Weights of a small GPT-style language model, trained from scratch on English Wikipedia: MLP 1536 GeGLU, capped logits.
MLP neurons of a small language model. Each row is named by its layer, matrix (gate and up: input weights) and neuron, and shows model dimensions 208-271. Each number is 50 + 15 x the weight over its row's rms, rounded and kept within 0 to 99. A neuron's up and down rows have the sign that makes its largest values positive.
After each neuron's rows, "fires on" lists the tokens most often at its 100 highest values on Wikipedia text that the model never trained on.

L3.gate1344:75 34 54 35 69 74 63 58 49 73 62 32 53 45 25 57 51 16 50 39 56 68 41 51 35 53 49 39 62 45 38 45 40 49 74 42 47 39 62 40 69 51 42 58 61 46 52 45 37 49 44 30 53 41 35 21 57 40 76 52 53 42 61 51
L3.up1344:46 60 33 72 50 53 62 70 35 45 39 57 33 40 37 27 28 57 38 50 56 44 39 38 47 44 53 55 54 42 52 37 44 29 75 37 61 45 59 76 49 63 51 73 43 57 49 64 74 59 25 58 40 19 63 60 42 39 80 29 57 31 66 38
fires on: "D", "d", "P", "p"

L3.gate92:88 46 27 08 46 26 31 41 55 53 39 58 46 79 47 27 49 40 05 70 37 35 43 71 46 37 68 30 63 44 50 40 36 30 50 74 34 22 69 55 63 36 65 31 49 41 65 45 49 36 25 36 54 40 37 45 52 59 42 43 64 56 41 59
L3.up92:57 35 32 43 60 57 33 68 75 36 63 57 55 59 43 25 58 50 59 54 32 68 55 57 66 28 41 43 58 60 71 46 12 53 58 48 71 67 35 33 51 32 42 50 43 46 40 57 57 70 19 50 14 54 31 55 28 50 56 55 38 55 40 32
fires on: "4", "6", "7", "3"

L3.gate1451:62 49 32 61 39 65 51 54 52 52 43 62 79 70 46 51 45 27 49 61 52 44 62 26 52 47 37 42 61 51 41 46 53 50 70 58 38 79 47 41 28 61 63 46 47 72 76 62 48 78 65 36 52 40 43 33 43 62 41 55 27 39 59 48
L3.up1451:57 64 59 44 48 32 64 35 27 38 33 58 45 56 33 84 58 68 58 64 49 62 81 39 59 79 28 82 47 75 51 12 65 35 49 35 67 41 38 50 46 64 56 69 43 47 84 24 65 43 40 09 55 53 48 67 64 81 59 60 28 36 47 55
fires on: " are", " is", " will", " would", " does"

L3.gate751:55 24 83 44 27 54 50 63 56 34 38 35 42 57 35 29 61 10 77 50 53 74 39 59 46 48 46 45 34 74 54 40 70 37 63 29 55 63 45 55 63 27 62 40 59 21 45 18 50 71 38 40 58 31 54 43 56 47 43 52 34 59 28 57
L3.up751:62 64 37 42 74 43 47 13 51 55 44 53 49 29 74 70 41 42 39 56 45 41 48 23 70 46 58 59 63 57 42 16 75 48 45 27 79 20 41 65 53 74 53 42 20 40 41 59 06 58 57 45 35 32 36 45 63 45 67 47 51 52 39 46
fires on: ":", "0"

L3.gate1373:53 48 55 30 47 37 43 60 80 52 49 49 46 64 64 41 51 52 69 30 48 39 46 65 53 55 47 70 49 75 61 36 63 53 64 36 42 53 56 84 47 46 55 50 45 44 60 68 43 57 37 34 60 38 54 66 21 52 61 45 45 50 53 72
L3.up1373:56 44 39 60 56 34 45 42 82 38 65 55 34 48 48 69 46 64 49 60 66 37 38 71 33 60 33 71 42 42 68 30 77 58 73 16 56 49 61 41 85 46 58 35 17 41 51 68 41 63 60 43 49 36 20 58 47 63 72 38 23 67 46 49
fires on: ":", " al", "ga", " i", "k", "a"

L3.gate746:71 59 23 28 80 38 38 66 58 71 35 70 60 53 66 62 60 71 49 41 49 60 64 55 68 65 53 55 47 24 59 67 59 48 58 64 54 34 71 83 77 36 47 40 53 49 52 82 45 45 40 53 46 37 40 64 51 61 68 29 76 62 46 38
L3.up746:51 41 45 38 64 68 67 60 44 45 51 58 50 66 44 60 46 55 56 50 47 59 35 27 49 59 47 24 55 28 58 29 53 37 67 25 49 59 50 82 78 49 55 47 61 32 28 82 52 77 40 68 50 67 37 42 48 54 52 42 44 52 48 24
fires on: "0", "8", "7", "6", "\n"

L3.gate405:46 55 51 61 71 64 54 47 51 49 67 60 41 55 75 57 43 30 32 29 41 55 49 56 62 37 61 33 53 40 38 51 50 58 74 38 68 32 43 70 45 55 38 68 68 64 70 69 68 62 36 74 53 42 46 35 28 48 61 32 51 34 36 28
L3.up405:33 59 51 58 56 53 50 64 46 80 59 43 43 45 58 56 59 37 60 63 51 57 30 29 49 51 52 71 69 54 62 36 60 61 67 38 39 26 42 28 47 49 26 57 28 36 75 40 60 42 40 45 62 57 77 31 64 64 36 63 61 67 52 36
fires on: "9", "0", "8", "-", "7"

L6.gate858:45 43 20 53 71 39 43 53 55 64 32 71 60 74 79 80 64 49 71 36 56 54 61 46 54 64 78 50 78 62 67 42 53 57 89 47 61 54 28 70 86 60 38 34 55 49 50 61 43 38 53 84 31 46 42 63 31 45 18 36 53 41 50 37
L6.up858:63 55 52 41 60 21 46 53 24 42 54 59 52 41 46 38 73 64 42 64 52 48 32 58 45 44 80 48 38 63 69 20 30 54 41 58 33 54 49 33 36 52 73 46 40 42 55 55 44 61 41 62 62 28 35 28 57 63 33 65 72 86 54 38
fires on: " P", " D", " E", " O", " R"

L3.gate1106:67 69 50 47 42 49 48 51 55 47 33 57 42 35 20 44 19 71 63 64 67 73 43 31 60 32 71 35 21 34 53 36 60 70 69 84 55 39 53 52 93 34 50 30 23 35 48 61 66 55 65 45 64 52 60 42 47 67 80 51 36 56 30 54
L3.up1106:52 49 61 26 64 53 57 61 69 71 39 33 41 42 59 23 40 78 81 70 64 54 68 30 50 61 31 39 47 49 45 61 59 59 67 62 55 66 44 60 72 43 31 57 60 46 60 63 68 44 69 43 11 33 66 36 58 41 34 46 70 36 56 53
fires on: "3", "5", "4", " Yes", " DN", " ID"

L7.gate144:65 53 26 33 67 43 38 42 32 61 44 63 57 53 49 67 14 59 64 45 15 53 56 41 57 62 31 57 29 58 72 57 54 59 56 41 57 45 74 67 52 53 53 43 35 34 44 36 43 57 31 68 60 59 76 57 32 76 54 71 68 29 69 72
L7.up144:50 55 53 66 75 65 38 34 46 48 32 68 21 56 41 53 69 54 35 62 39 39 42 42 46 58 40 64 63 50 32 52 56 07 72 49 71 65 62 27 68 41 32 29 45 69 39 29 56 59 40 38 46 63 33 90 50 36 40 74 53 64 67 56
fires on: " |", ")", " dec"

L6.gate794:42 51 27 53 35 46 72 39 59 57 59 58 55 55 44 42 46 16 56 38 45 59 27 70 65 55 68 68 31 77 45 24 66 29 67 61 73 58 43 56 62 57 49 85 38 30 24 47 26 35 40 58 61 23 64 58 46 65 71 62 69 48 82 63
L6.up794:36 38 30 56 68 36 44 60 92 33 25 47 64 38 17 53 58 41 40 65 87 46 53 55 09 62 37 45 51 29 67 56 35 51 60 45 65 56 82 40 49 55 55 18 49 41 40 77 38 45 59 43 12 18 74 34 66 53 61 18 48 25 49 56
fires on: "2", "is", "es", "or", "3", "z"

L6.gate1336:67 58 34 16 68 42 35 71 39 52 80 59 37 80 52 62 59 18 52 78 57 49 57 34 45 22 47 45 68 38 50 50 51 57 60 27 88 53 61 44 67 57 44 70 72 62 55 38 32 41 57 49 54 85 36 42 61 30 35 21 47 67 46 48
L6.up1336:53 48 51 69 46 57 38 32 43 22 47 30 67 59 60 51 63 47 53 58 39 56 50 52 39 52 22 39 53 45 11 75 27 59 72 62 43 47 30 49 52 50 23 53 60 57 67 35 34 43 65 51 38 55 63 56 62 64 51 58 70 66 39 52
fires on: "p", "P", " p", " A", " U"

L3.gate502:56 57 53 56 44 31 36 34 47 44 48 63 49 52 34 53 54 65 73 46 75 59 47 66 67 57 62 80 59 50 41 32 42 38 56 50 37 43 72 46 74 39 64 43 28 70 52 70 95 40 44 50 41 60 55 45 61 58 51 42 70 58 46 46
L3.up502:72 52 53 45 34 52 59 68 51 60 28 67 55 49 51 33 37 83 50 51 34 57 24 24 79 52 69 42 73 38 49 43 31 49 29 62 44 49 51 43 75 48 59 38 54 66 31 43 42 43 33 63 39 40 62 48 68 56 50 73 60 64 55 26
fires on: "2", "1", "3", "-"

L3.gate1475:49 68 55 67 70 53 65 67 50 36 43 53 59 33 45 52 79 45 46 28 37 52 47 41 58 30 54 25 53 98 75 60 50 68 34 29 45 83 49 64 67 50 72 30 83 38 35 52 33 45 65 29 56 67 37 63 70 45 52 43 36 47 50 48
L3.up1475:55 82 53 47 63 59 67 46 58 62 42 37 53 46 75 65 60 33 49 49 25 29 47 46 51 35 81 36 55 66 92 23 74 53 30 34 63 55 34 43 72 72 43 59 50 61 33 40 45 60 47 42 49 60 37 60 57 49 52 20 59 47 51 32
fires on: "0", " —", " third", " his", "appy", " another"

L3.gate183:55 36 38 48 42 44 41 17 47 43 44 34 39 16 59 39 40 59 46 43 70 51 39 11 48 77 71 52 50 45 48 56 87 62 67 38 33 45 55 50 72 41 55 59 35 44 46 64 53 52 36 38 76 54 65 65 53 57 65 40 59 52 40 67
L3.up183:67 75 68 33 44 53 61 46 45 60 37 40 64 53 51 46 48 62 60 46 56 73 69 44 54 71 45 26 75 21 45 64 61 62 40 30 58 45 43 32 58 54 43 53 30 60 71 62 62 35 66 54 29 46 82 50 45 51 59 61 36 55 29 56
fires on: "3", "2"

L3.gate1195:61 72 43 30 58 43 41 44 53 62 35 81 65 59 53 44 43 33 47 65 54 55 76 49 61 65 60 78 44 33 50 60 54 79 58 47 40 71 53 49 71 36 61 72 59 73 72 37 68 29 32 52 76 77 48 59 40 69 82 20 48 44 60 48
L3.up1195:18 68 54 59 68 47 39 75 54 77 61 63 43 29 54 42 61 72 45 55 74 68 71 56 63 49 39 61 60 39 32 55 63 59 64 38 62 55 62 56 90 43 50 54 40 47 44 29 59 51 32 50 47 81 58 50 44 68 63 53 61 74 53 69
fires on: " Ro", " Mc", " League", " |"

L3.gate1131:58 40 47 65 61 23 78 55 52 58 42 34 21 71 44 53 32 55 49 54 41 69 44 39 31 57 61 49 64 60 41 49 79 44 71 72 56 40 13 30 38 28 51 64 51 61 51 43 55 52 43 56 62 66 75 82 35 40 59 60 83 75 44 52
L3.up1131:56 31 54 57 19 51 47 76 31 46 37 31 38 67 55 51 69 46 41 37 56 90 39 62 49 52 62 42 59 57 22 44 38 32 65 55 44 42 59 52 55 60 63 18 53 62 62 60 63 30 52 49 25 46 65 63 63 32 56 39 51 44 61 62
fires on: "%", "us", " long", " years", " worked", "u"

L6.gate1485:41 48 65 46 61 53 52 69 61 39 72 76 48 52 63 63 67 53 68 19 53 18 71 54 49 55 52 65 57 47 86 39 44 50 58 59 63 34 56 61 44 85 20 63 43 33 54 71 47 74 61 86 39 54 61 28 48 45 49 55 53 35 52 26
L6.up1485:68 76 67 68 64 55 79 87 62 52 43 69 44 36 24 83 55 53 38 59 41 72 37 17 50 41 28 45 59 28 53 74 47 83 46 42 48 60 46 42 74 42 42 53 40 61 19 89 59 60 69 48 43 33 73 65 38 14 51 71 47 48 61 67
fires on: " ", " ("

L6.gate371:42 56 53 27 52 49 86 47 58 45 43 61 24 66 47 67 62 45 79 80 47 38 34 59 45 45 41 39 32 66 35 61 46 46 60 34 47 45 49 45 35 56 52 16 62 36 35 30 39 37 23 79 43 50 54 42 44 38 44 36 55 36 44 27
L6.up371:35 67 69 29 46 54 39 38 46 54 39 49 49 55 40 37 66 63 78 48 46 69 67 46 45 44 65 38 00 67 66 64 28 34 65 45 66 51 25 48 69 39 27 57 59 53 60 40 55 50 46 39 00 49 75 64 80 35 49 45 36 66 52 35
fires on: " s", " n", "N", "n"

L3.gate1015:53 37 46 44 44 52 22 66 68 49 62 55 30 32 63 55 39 50 42 48 49 33 53 66 94 54 78 41 69 44 20 49 71 60 70 31 53 25 35 48 64 47 50 61 35 57 54 41 41 35 32 22 55 43 66 46 31 45 57 49 54 57 30 69
L3.up1015:69 30 46 63 53 33 36 55 69 57 60 33 54 44 24 55 65 59 39 28 46 79 76 52 60 53 40 38 81 57 44 67 80 49 72 57 70 37 38 60 36 53 51 49 40 76 59 50 50 34 53 61 63 66 61 56 33 37 50 46 38 53 19 70
fires on: "2", " dec", " Mov"

L6.gate902:50 59 57 31 73 25 44 63 59 74 55 60 16 83 30 75 28 49 67 47 43 28 58 47 80 72 56 46 59 49 58 68 33 56 50 38 57 62 34 29 43 51 35 69 60 24 36 48 36 36 52 43 72 48 39 61 50 61 70 65 61 61 43 42
L6.up902:50 53 49 37 63 64 57 19 67 70 52 42 44 45 32 35 49 42 63 59 73 40 50 47 55 62 25 33 69 79 62 63 17 50 64 32 61 44 51 72 72 49 47 37 29 64 65 47 50 47 42 40 74 47 34 61 74 76 33 60 51 38 67 54
fires on: ".", " E"

L3.gate968:70 62 71 44 19 30 63 76 53 25 87 55 54 72 52 31 26 33 54 52 86 67 39 41 32 43 72 47 77 47 55 45 47 68 46 47 56 51 31 42 53 65 46 40 56 61 55 45 42 56 60 44 68 48 72 46 78 26 59 42 55 61 74 71
L3.up968:66 57 66 82 42 32 70 62 68 36 51 61 32 57 76 46 39 26 32 54 63 48 37 45 39 53 56 66 62 57 64 62 40 58 71 56 46 47 78 48 59 43 61 43 42 39 40 61 59 32 45 35 19 35 37 48 52 55 43 41 36 62 43 37
fires on: " China", " X", "x", " Asian", " Chinese", " Zh"

L7.gate1160:38 60 59 56 78 40 80 31 28 28 37 41 57 36 53 70 64 75 57 55 51 06 28 30 45 35 46 73 59 56 48 58 55 38 60 48 56 55 30 59 45 31 39 66 86 45 60 91 57 79 81 58 71 44 32 46 49 46 53 18 41 46 73 46
L7.up1160:69 62 75 38 56 65 54 59 42 73 44 27 56 30 51 72 58 35 23 18 37 36 74 69 55 33 52 30 59 32 17 77 40 60 49 44 50 25 31 41 53 15 43 43 27 44 49 43 52 51 55 28 35 53 47 65 52 59 38 82 31 52 68 62
fires on: " ", " than", " approximately", " (", "$", " to"

L3.gate1123:31 37 52 49 60 50 43 54 54 22 75 55 65 50 55 53 42 54 52 10 46 22 38 26 63 40 61 71 53 48 64 69 33 43 84 29 47 36 41 75 54 71 38 69 44 64 40 60 35 47 47 73 73 52 44 52 32 41 66 57 46 65 40 20
L3.up1123:68 54 56 33 48 59 72 67 30 52 72 17 43 50 44 48 45 36 37 12 43 40 70 43 59 13 58 51 52 22 79 49 21 38 69 45 39 36 35 51 38 51 21 68 62 35 38 74 67 42 50 64 79 40 53 39 55 32 44 34 48 68 53 52
fires on: "-", "9", " -", " \\", "1"

L3.gate477:47 47 46 53 51 49 89 62 75 27 48 56 30 12 41 41 33 49 30 65 66 55 48 46 49 79 60 42 48 40 57 21 59 80 41 76 44 54 40 50 50 46 48 30 52 41 59 52 51 59 44 48 68 33 21 31 57 58 48 37 07 32 45 56
L3.up477:17 71 48 61 53 38 45 41 50 31 86 72 50 58 49 31 32 55 57 35 47 54 45 49 66 27 30 75 48 28 38 27 31 38 52 64 60 75 46 58 38 53 24 55 36 30 64 32 55 30 39 69 48 44 43 22 40 33 50 63 45 44 53 38
fires on: "-", " Mc", ".", "'", " “"

L3.gate1349:64 74 61 55 50 78 51 46 29 47 47 68 57 48 16 49 63 70 39 38 39 61 36 39 56 25 59 26 34 46 42 37 40 74 35 54 35 70 39 48 66 32 34 64 40 38 51 52 55 34 57 55 46 44 65 52 41 51 65 52 60 54 42 36
L3.up1349:23 48 44 51 47 42 20 43 58 61 61 85 42 49 53 78 67 59 54 66 45 39 44 62 36 63 58 37 52 54 52 54 72 66 62 40 35 65 77 53 45 54 45 53 44 42 40 60 18 42 40 80 30 56 57 29 22 55 17 65 56 44 55 66
fires on: " by", " and", " &"

L3.gate330:28 52 31 55 61 56 45 24 74 48 37 50 69 43 48 46 68 46 54 75 82 48 53 61 71 45 77 57 75 43 61 54 40 54 60 49 69 46 91 50 44 64 48 59 49 65 42 62 66 77 32 72 62 54 20 33 77 37 49 60 45 46 46 63
L3.up330:79 49 67 59 28 38 79 52 46 45 51 71 47 75 67 40 60 53 31 55 51 47 36 30 69 42 62 37 58 38 60 58 36 50 22 43 55 51 56 41 75 50 67 15 41 39 22 57 63 40 61 49 41 37 34 42 47 63 72 65 59 56 54 60
fires on: "1", "-"

L7.gate286:45 60 54 52 30 68 62 38 40 58 42 64 49 49 74 61 52 36 52 50 29 69 31 47 37 37 36 64 44 39 30 48 67 40 32 54 56 46 65 61 45 42 49 75 76 57 54 69 33 41 54 61 38 85 57 68 48 49 61 68 39 34 39 53
L7.up286:73 47 38 45 30 32 40 33 52 62 66 55 58 72 73 83 72 50 76 47 34 56 53 42 63 63 37 71 66 51 44 39 40 58 34 71 31 53 73 46 26 58 29 18 72 53 53 55 86 36 29 58 46 68 42 35 09 42 65 40 34 32 51 37
fires on: " F", " W", " C", " P"

L7.gate724:66 40 71 32 61 37 57 50 27 30 87 56 27 82 84 47 55 38 62 59 70 72 51 45 65 30 68 44 76 31 44 38 61 74 55 37 38 37 40 64 43 50 45 68 26 47 68 58 57 44 32 68 47 53 30 24 42 25 77 59 45 55 29 29
L7.up724:26 41 65 47 39 52 46 64 40 34 45 37 46 62 57 51 51 50 73 60 53 76 37 32 37 53 38 58 77 54 18 58 34 32 64 49 37 49 51 50 40 08 55 28 45 37 50 49 40 50 33 94 73 48 62 52 56 53 41 64 59 61 72 47
fires on: " A", " a"

L6.gate567:49 61 44 49 72 47 34 39 65 48 64 62 13 68 63 53 50 43 64 51 50 43 60 34 58 37 41 48 59 63 16 30 59 61 53 59 38 46 30 42 56 57 27 07 74 66 49 65 39 72 37 57 64 70 59 59 24 55 49 53 43 80 31 37
L6.up567:36 58 19 47 58 46 53 33 35 61 30 41 76 48 74 49 57 51 64 54 62 22 46 34 44 29 56 58 26 58 36 50 45 38 40 41 57 45 27 54 35 62 45 44 57 40 63 52 51 43 63 47 50 48 32 51 41 41 35 46 35 69 61 56
fires on: " C", " F", "C", " Kn"

L3.gate714:29 42 25 55 55 60 26 58 61 35 44 52 35 46 33 55 22 58 30 46 49 39 45 23 35 63 54 54 63 67 38 68 46 54 65 69 50 55 42 45 26 47 70 65 38 26 42 38 23 27 41 37 41 58 57 44 68 61 38 60 66 52 33 61
L3.up714:75 61 43 52 62 71 65 62 39 37 52 55 36 50 64 33 58 81 50 36 52 26 46 53 40 40 24 57 54 18 34 71 64 66 56 54 46 21 47 52 46 68 47 51 47 55 52 45 37 57 54 15 31 33 59 49 57 59 55 38 41 40 67 31
fires on: "ar", " and", "th", "um", "6"

L3.gate392:58 32 35 30 48 33 21 59 75 08 54 77 73 57 43 33 24 71 56 37 45 56 79 69 50 46 76 39 60 46 51 46 65 99 51 58 48 49 49 53 52 35 46 69 48 44 42 53 24 28 20 57 60 70 72 19 57 26 21 31 74 40 58 27
L3.up392:74 48 63 40 62 59 71 27 47 27 39 49 73 41 37 75 54 78 37 35 20 38 62 65 44 28 56 46 81 67 69 53 48 64 51 53 47 48 42 53 51 54 46 49 28 34 33 34 42 51 55 50 49 48 84 78 50 47 44 62 34 55 63 49
fires on: " R", "u", " and", "um", " vocals"

L6.gate345:37 40 44 73 39 38 39 34 41 69 56 78 55 53 61 56 65 67 78 38 61 51 44 36 38 54 55 58 33 39 50 41 03 56 69 82 45 73 57 53 64 32 46 71 61 50 62 67 34 63 35 78 49 37 38 31 26 42 33 35 58 76 14 66
L6.up345:49 41 52 71 31 35 34 75 19 61 50 55 55 51 40 52 66 63 48 71 43 56 35 55 26 64 54 65 71 60 45 58 50 72 60 48 57 62 75 55 66 52 59 68 39 64 40 43 35 58 34 86 66 48 42 27 31 62 40 41 61 29 54 60
fires on: " and", "l", "7", " ", "8", "3"

L6.gate1142:47 53 64 38 70 57 54 52 62 37 66 48 41 65 38 86 41 29 58 53 73 44 48 06 61 57 47 43 70 44 55 62 60 48 85 33 46 71 43 26 42 62 35 37 63 46 30 40 45 28 51 69 70 24 44 46 41 27 39 57 60 35 45 65
L6.up1142:30 47 60 56 74 64 50 50 56 50 55 36 79 44 56 50 39 26 51 54 44 31 76 66 55 27 54 29 41 34 48 48 42 67 59 73 42 14 53 54 31 64 15 38 37 43 49 53 28 28 47 53 26 46 68 69 47 58 46 64 43 26 68 25
fires on: " |", ".", "2", " dec", " am"

L3.gate779:55 41 40 55 54 42 60 46 79 51 33 44 44 61 36 49 66 34 80 60 43 52 70 75 75 41 66 44 48 79 60 10 75 54 56 39 60 50 51 65 36 42 77 56 43 14 46 51 36 55 60 45 34 45 53 57 13 64 33 32 68 82 40 69
L3.up779:53 24 41 51 83 48 68 42 58 57 59 44 44 35 26 71 49 55 47 66 46 77 77 61 20 77 50 33 51 72 56 18 82 57 42 28 37 45 23 66 44 28 73 35 68 57 26 25 40 61 42 67 41 42 43 47 55 64 55 22 57 30 53 46
fires on: ":", "):", " |", "',", "}"

L3.gate806:61 52 47 53 55 50 74 73 40 57 54 37 67 29 78 52 73 54 46 67 52 65 45 49 39 43 67 46 27 38 68 36 37 47 24 68 51 56 44 23 22 40 30 48 54 56 47 54 45 34 25 30 26 40 52 78 34 81 51 65 37 60 65 45
L3.up806:39 20 65 44 52 57 42 51 38 35 44 38 59 56 59 39 46 18 53 65 59 52 34 60 30 45 51 35 42 26 60 68 72 65 35 56 44 71 56 35 39 55 51 19 52 37 47 17 80 53 50 31 21 59 30 66 56 47 28 43 55 85 59 39
fires on: " con", " reg", " sh", "|---|---|---|---", " part", " hand"

L3.gate784:54 45 41 55 63 71 49 60 35 69 78 56 63 47 77 52 33 63 49 68 48 36 67 38 90 24 56 48 55 52 52 55 55 27 43 41 39 44 42 40 48 23 13 36 49 54 36 42 58 42 32 49 48 42 68 54 54 28 53 57 42 32 38 48
L3.up784:48 31 60 30 38 40 53 33 58 51 38 44 80 48 38 53 48 56 70 72 78 38 43 60 62 35 29 49 64 67 47 47 55 78 54 65 48 44 56 39 52 11 78 46 24 49 44 55 43 54 63 62 63 36 82 52 42 37 45 73 57 39 47 52
fires on: " a", " A"

L3.gate174:76 72 46 79 77 54 71 47 69 41 58 71 94 45 63 55 21 48 69 58 51 39 61 42 57 62 33 52 66 31 52 42 33 54 41 41 60 53 73 54 42 40 19 66 56 49 62 49 47 44 42 65 39 38 17 39 33 56 64 65 29 24 52 27
L3.up174:50 44 62 54 59 59 61 49 45 32 53 59 50 48 64 49 40 51 45 52 59 33 28 49 51 60 54 35 35 36 43 24 56 32 48 39 36 51 65 44 40 25 52 78 67 55 76 36 41 34 27 52 22 43 21 30 54 38 56 53 68 65 52 06
fires on: "-", " (", ".", "–"

L3.gate1319:36 56 49 15 67 78 62 67 53 52 48 47 48 32 64 54 38 49 45 40 35 58 68 43 35 51 79 47 67 41 61 69 40 60 70 43 18 41 64 77 21 41 52 51 58 25 54 50 43 36 49 65 68 69 64 71 47 46 53 39 72 26 56 52
L3.up1319:54 49 43 36 46 43 61 33 38 33 40 49 47 37 72 57 47 62 54 11 66 39 40 39 52 57 63 62 43 40 43 50 46 52 72 23 58 55 40 67 59 54 80 58 76 67 46 94 53 30 59 63 53 44 46 57 68 45 41 34 62 47 51 21
fires on: "8", "4", "7", "1", "5"

L3.gate33:36 64 49 66 58 63 28 55 36 56 43 72 51 30 27 61 65 47 46 29 43 74 28 59 61 59 65 72 55 65 60 29 50 44 72 37 62 42 54 48 49 40 53 34 65 69 52 71 54 36 57 82 31 61 69 67 31 08 54 56 75 52 67 57
L3.up33:55 42 65 16 57 44 68 77 53 59 40 47 55 56 76 51 73 66 50 62 26 50 21 44 78 37 40 35 62 48 45 51 35 66 57 72 27 37 54 39 57 62 38 61 36 38 46 42 28 53 65 53 76 59 29 51 45 29 54 63 39 63 68 35
fires on: "in", " R", " A", " D", "at", "as"

L6.gate963:32 53 39 33 25 53 46 40 52 48 72 35 68 38 48 58 74 48 53 47 41 62 48 70 65 62 48 51 42 61 61 27 46 37 52 24 58 58 74 44 33 76 63 59 46 87 47 73 52 37 40 46 40 55 29 73 39 20 53 55 40 41 63 52
L6.up963:73 35 49 49 36 50 73 21 30 34 35 45 58 60 81 48 39 77 64 60 38 57 59 40 30 49 43 37 52 66 57 64 41 51 42 40 48 45 58 20 68 66 42 60 47 67 47 41 68 66 62 18 48 53 56 50 48 65 57 58 61 27 53 69
fires on: " L", " N", " R", "un", "We"

L6.gate453:58 35 71 51 47 46 74 41 33 61 43 59 61 52 32 42 39 57 62 49 42 50 38 66 42 61 36 53 35 53 60 20 65 34 32 47 58 57 73 76 57 59 17 18 39 70 50 41 41 52 61 60 49 36 52 67 39 50 42 72 59 40 38 43
L6.up453:17 47 51 62 57 28 44 44 78 32 37 69 34 51 27 19 34 44 49 53 35 26 44 66 39 51 38 28 43 49 52 60 45 58 40 46 44 70 56 00 63 50 67 44 45 61 29 36 64 39 25 48 25 40 71 62 73 38 35 45 52 41 57 39
fires on: "-", " |", "6", " B", "l"

L6.gate613:48 53 34 58 65 77 39 29 46 50 63 64 39 40 49 49 50 44 69 57 63 52 64 33 62 41 34 33 60 76 50 25 16 56 36 28 16 58 33 46 45 62 53 68 63 51 28 61 28 47 39 38 55 66 70 61 47 75 67 44 52 52 55 60
L6.up613:31 50 54 25 63 57 71 21 28 42 64 79 35 71 46 34 48 52 35 50 85 21 59 58 26 53 65 26 35 43 44 89 41 42 69 78 73 53 12 48 20 49 73 42 64 56 25 17 41 46 60 50 58 73 38 65 59 53 45 49 59 62 40 24
fires on: "f", "C", " F", "I", "c"

L7.gate276:50 59 50 42 45 49 72 27 62 59 60 54 68 62 76 41 73 71 80 50 40 58 50 62 64 59 78 17 38 80 60 69 44 66 52 28 26 55 18 37 22 42 53 33 74 55 42 63 56 59 47 50 53 69 54 43 63 37 70 47 17 48 34 42
L7.up276:68 23 43 42 50 61 47 46 74 63 40 58 52 48 26 45 56 64 71 61 47 69 42 56 39 34 53 27 31 69 24 30 16 44 66 60 32 53 36 34 54 41 38 63 63 38 60 60 45 59 73 33 39 69 45 37 66 57 50 72 60 27 34 65
fires on: " r", "N", " N", "R", " n", "r"

L3.gate706:69 52 70 53 43 43 49 35 75 74 48 59 25 38 43 51 45 71 52 46 62 48 49 27 34 38 57 68 51 43 39 48 34 46 55 64 38 33 49 39 49 43 47 65 41 64 58 72 61 26 38 57 49 68 58 51 62 50 38 28 47 46 52 38
L3.up706:52 53 65 17 78 43 40 64 70 49 55 55 40 24 59 56 50 78 78 69 42 41 42 51 47 44 88 53 41 47 51 71 49 46 67 80 40 37 65 52 51 38 40 62 29 39 43 52 61 43 49 40 54 45 32 32 35 50 32 26 48 38 43 46
fires on: " in", " of", " from", "=", ":", " to"